config = dict(
    n_kv_head=1,
    head_dim=96,
    d_mlp=2048,
    rope_base=10000.0,
    rope_fraction=1.0,
    tie_embeddings=False,
    parallel_block=False,
    init_std_qkv=0.0208,
    optimizer='adam_variant',
    warmup_steps=427,
    train_tokens=902600000,
    steps=6887,
)
MLP neurons of a small language model. Each row is named by its layer, matrix (gate and up: input weights; down: output weights) and neuron, and shows model dimensions 256-319. Each number is 50 + 15 x the weight over its row's rms, rounded and kept within 0 to 99. A neuron's up and down rows have the sign that makes its largest values positive.
After each neuron's rows, "fires in" lists the words (lower case) most often at its 100 highest values on Wikipedia text that the model never trained on; "fires after" lists the tokens most often just before its 100 highest values on Wikipedia text that the model never trained on.

L4.gate1920:60 71 31 52 66 53 50 35 51 51 50 45 37 69 50 38 42 75 66 74 52 59 36 70 13 37 23 60 46 61 36 55 53 32 64 37 40 45 57 48 89 26 41 42 47 70 44 25 34 27 38 44 17 44 21 43 44 54 69 55 52 34 60 18
L4.up1920:47 62 80 46 43 52 48 26 37 39 54 46 45 40 41 46 63 43 71 29 49 58 54 21 32 65 70 81 52 53 27 34 53 51 50 50 28 35 50 90 30 71 42 38 43 22 26 42 52 21 67 10 49 67 29 45 46 43 40 46 79 60 33 45
L4.down1920:44 19 20 51 36 56 28 58 62 43 46 38 30 60 83 57 65 55 51 59 70 41 48 37 18 64 40 65 37 62 35 61 83 42 45 48 76 77 48 41 52 54 52 56 34 42 90 72 53 40 40 45 29 69 58 30 57 28 45 54 33 40 50 34
fires in: "6", "7", "5", "1", "9", "8"
fires after: " ", "1", "^{("

L6.gate654:72 22 50 48 42 61 65 61 59 32 35 42 46 30 42 38 56 58 45 58 20 49 43 60 63 20 45 65 64 39 69 43 73 69 31 30 37 29 57 48 54 46 30 46 68 32 50 54 57 47 62 64 42 61 34 64 44 55 35 55 34 52 73 49
L6.up654:68 76 86 65 53 59 48 46 41 42 51 47 56 48 42 45 47 57 30 64 65 33 50 22 52 24 33 32 27 60 48 56 50 68 57 52 29 52 47 49 38 24 72 51 40 46 38 71 51 50 26 52 59 46 60 53 51 46 48 47 31 36 33 49
L6.down654:43 49 76 26 33 40 26 77 57 51 51 33 61 32 45 56 38 47 68 09 44 36 43 53 79 13 46 41 41 26 70 25 92 57 55 23 65 59 44 05 58 53 35 65 27 63 20 33 49 47 30 65 46 65 52 41 35 56 44 46 40 60 32 32
fires in: "with", "as", "result", "resulted"
fires after: ",", " a", " "

L6.gate707:32 51 43 40 58 19 53 24 51 58 29 46 64 34 42 45 77 60 28 53 52 47 56 80 31 85 33 60 56 72 45 54 66 44 63 48 67 37 56 49 64 50 49 64 61 38 41 59 50 29 40 60 45 45 57 26 58 65 62 51 46 39 31 60
L6.up707:21 65 43 76 57 18 34 29 48 66 34 64 47 37 86 74 50 42 23 53 47 74 38 55 54 78 34 51 48 55 59 75 47 56 59 47 63 20 58 74 18 43 37 26 64 32 48 56 48 23 18 57 58 72 24 34 55 78 52 52 34 62 43 63
L6.down707:66 62 48 83 32 23 49 66 36 51 64 49 88 29 50 44 62 72 78 52 53 39 31 64 69 41 53 50 53 27 50 55 82 18 59 31 63 56 63 65 25 64 39 27 50 43 77 58 62 52 44 44 21 60 14 49 51 50 57 54 57 39 52 37
fires in: "1", "0", "2", "3", "qarabağ", "vengeance"
fires after: "–", " |", " Ven", " Q"

L4.gate1007:41 52 41 56 56 52 55 57 44 46 60 54 46 64 34 70 72 69 20 40 59 55 76 49 28 30 47 53 28 42 33 52 69 21 56 55 66 53 56 13 55 50 38 53 47 70 56 25 69 63 76 70 51 34 54 61 54 66 49 41 56 48 26 87
L4.up1007:65 57 43 57 69 63 30 52 31 52 67 78 60 36 44 42 57 77 48 61 47 57 44 74 46 61 46 35 30 58 64 53 63 78 71 36 60 69 68 34 45 37 51 39 56 34 59 56 50 69 17 58 36 56 49 51 53 66 33 20 64 39 34 13
L4.down1007:45 45 63 24 76 55 33 62 21 43 35 78 48 60 72 34 37 64 39 60 72 62 44 65 38 44 36 21 41 63 42 50 30 71 43 41 48 30 63 23 36 41 33 63 51 57 74 77 69 75 77 48 43 22 58 37 62 54 37 79 40 45 54 67
fires in: "2020", "2021", "2022", "2023", "2024", "2026"
fires after: "0"

L6.gate1751:30 75 42 34 50 59 40 77 33 29 51 40 37 24 52 36 74 58 40 88 48 53 50 51 20 40 64 48 49 80 46 60 44 58 52 29 46 38 41 59 30 69 41 43 66 69 57 41 48 33 74 61 33 70 49 74 40 38 62 40 43 75 59 63
L6.up1751:34 67 44 40 42 52 19 43 47 43 36 64 46 44 18 53 32 44 98 21 62 58 71 73 69 41 80 48 37 46 36 44 50 40 53 32 43 52 71 46 46 33 48 76 80 36 42 51 60 50 38 33 48 39 54 36 25 34 37 64 43 22 37 58
L6.down1751:56 36 17 42 66 36 54 63 28 57 38 41 53 59 64 64 74 59 33 64 36 53 64 71 50 40 32 30 71 54 49 33 47 62 48 56 48 39 36 50 67 42 39 19 41 24 75 44 69 56 37 61 41 44 36 43 35 31 46 36 54 40 59 63
fires in: "2022", "2020", "2021", "2023", "2024"
fires after: "0", " "

L6.gate1265:29 54 48 50 84 56 53 25 37 34 36 17 47 25 30 56 50 54 16 74 37 75 34 29 36 70 28 70 38 65 40 51 31 66 41 76 63 50 36 62 39 56 29 61 68 50 53 41 39 58 52 54 60 25 34 33 30 51 42 42 70 36 73 50
L6.up1265:29 45 60 48 34 36 21 45 73 44 32 55 24 70 33 62 51 44 59 37 76 80 54 63 53 34 78 47 35 77 48 33 62 49 57 67 55 53 65 45 58 48 41 55 52 66 63 64 49 40 67 62 68 63 57 36 59 37 55 43 27 44 37 53
L6.down1265:60 53 45 67 60 63 52 42 49 43 56 67 73 17 62 56 59 86 56 49 34 55 29 45 42 38 51 55 51 51 66 60 47 30 64 35 74 48 33 69 19 41 37 96 33 57 57 50 62 50 46 56 49 48 38 46 36 48 16 63 49 47 63 58
fires in: "2020", "2021", "2022", "2023", "2024", "2026"
fires after: "0", " "

L4.gate453:68 41 37 26 81 47 30 45 35 60 64 64 64 46 61 52 62 48 82 61 71 64 48 62 72 34 51 57 51 56 53 92 61 57 32 41 82 88 46 43 30 50 47 69 57 31 58 39 48 63 44 60 49 39 41 41 48 50 53 54 59 58 55 36
L4.up453:65 26 61 52 77 27 39 46 30 81 48 52 46 44 46 52 49 39 40 45 50 55 58 43 70 29 31 81 47 30 47 66 51 55 63 59 48 43 54 35 54 25 57 42 52 45 32 42 59 48 31 80 61 39 75 60 49 66 42 37 41 71 47 56
L4.down453:64 34 47 47 35 62 48 54 75 35 54 62 64 65 21 56 59 57 69 60 70 55 31 65 45 30 59 38 52 47 73 38 44 48 22 58 24 57 26 49 50 79 65 60 51 64 75 78 40 55 43 42 47 38 42 46 60 60 76 68 39 23 39 47
fires in: "2", "4", "5", "0", "3", "1"
fires after: " ", " |"

L6.gate1981:72 65 48 46 48 58 86 29 33 49 38 63 46 32 84 42 62 45 70 55 25 39 62 53 66 45 42 82 78 68 41 61 57 33 70 75 40 62 26 55 74 83 35 28 53 75 52 52 64 76 39 45 34 44 72 79 44 39 64 48 49 67 29 71
L6.up1981:38 54 63 36 44 66 80 44 57 44 63 53 39 60 43 56 46 43 32 30 65 25 43 22 36 64 33 79 43 61 53 43 58 57 42 28 18 45 58 58 43 52 65 40 61 30 66 53 50 73 55 55 72 39 25 50 45 23 64 38 66 36 34 42
L6.down1981:40 44 60 50 38 56 60 75 44 56 52 36 42 58 54 37 68 44 56 63 65 55 60 61 57 27 34 63 43 42 70 60 56 53 45 68 73 45 13 43 85 36 46 55 15 80 62 47 46 52 44 48 22 58 28 39 33 31 62 60 46 57 41 43
fires in: "0", "1", "2", "kg", "7", "3"
fires after: "–", "0", ";", " ", " |"

L4.gate1285:40 22 44 26 34 69 27 41 72 58 51 52 23 44 43 36 75 43 65 51 52 59 50 62 78 33 71 75 33 68 47 42 31 64 49 31 50 26 28 50 30 42 15 49 57 51 76 57 43 29 59 61 68 67 49 58 33 58 40 58 62 37 54 75
L4.up1285:41 67 38 61 66 50 48 34 60 55 37 79 50 50 22 79 32 19 58 67 43 63 34 56 41 57 38 47 53 75 29 48 72 55 62 57 46 57 36 38 61 25 52 38 41 45 21 53 42 53 48 43 44 59 28 59 66 26 60 52 68 21 60 23
L4.down1285:31 30 65 39 43 50 62 39 21 28 70 61 62 45 37 24 73 08 51 76 45 49 73 19 70 22 48 80 52 56 23 35 33 55 56 47 48 48 56 44 39 40 45 37 59 76 34 50 25 64 57 59 34 41 41 54 43 96 45 54 61 48 48 60
fires in: "0"
fires after: " ", "2"

L6.gate172:44 56 18 46 52 73 33 58 70 65 40 44 27 30 06 56 61 75 25 56 37 27 41 60 20 40 58 47 19 31 24 63 46 60 72 34 48 50 51 25 35 52 58 28 54 64 53 57 40 49 69 91 66 55 83 45 28 33 24 46 34 45 27 47
L6.up172:45 66 40 34 63 46 38 50 37 37 64 50 56 44 27 48 38 42 09 60 45 57 31 68 60 41 63 62 27 42 22 53 55 56 62 60 68 72 32 53 64 76 71 36 26 54 54 39 44 55 49 68 49 55 61 30 47 59 56 37 48 51 41 63
L6.down172:57 65 81 49 49 51 40 39 71 24 58 45 80 54 35 37 66 58 81 46 58 41 65 40 59 45 48 56 00 47 36 34 53 41 56 34 55 24 56 49 31 67 54 42 41 57 49 35 64 30 68 56 36 44 61 67 50 64 38 43 54 41 59 50
fires in: "with", "as", "it", "so"
fires after: ",", " (", " and"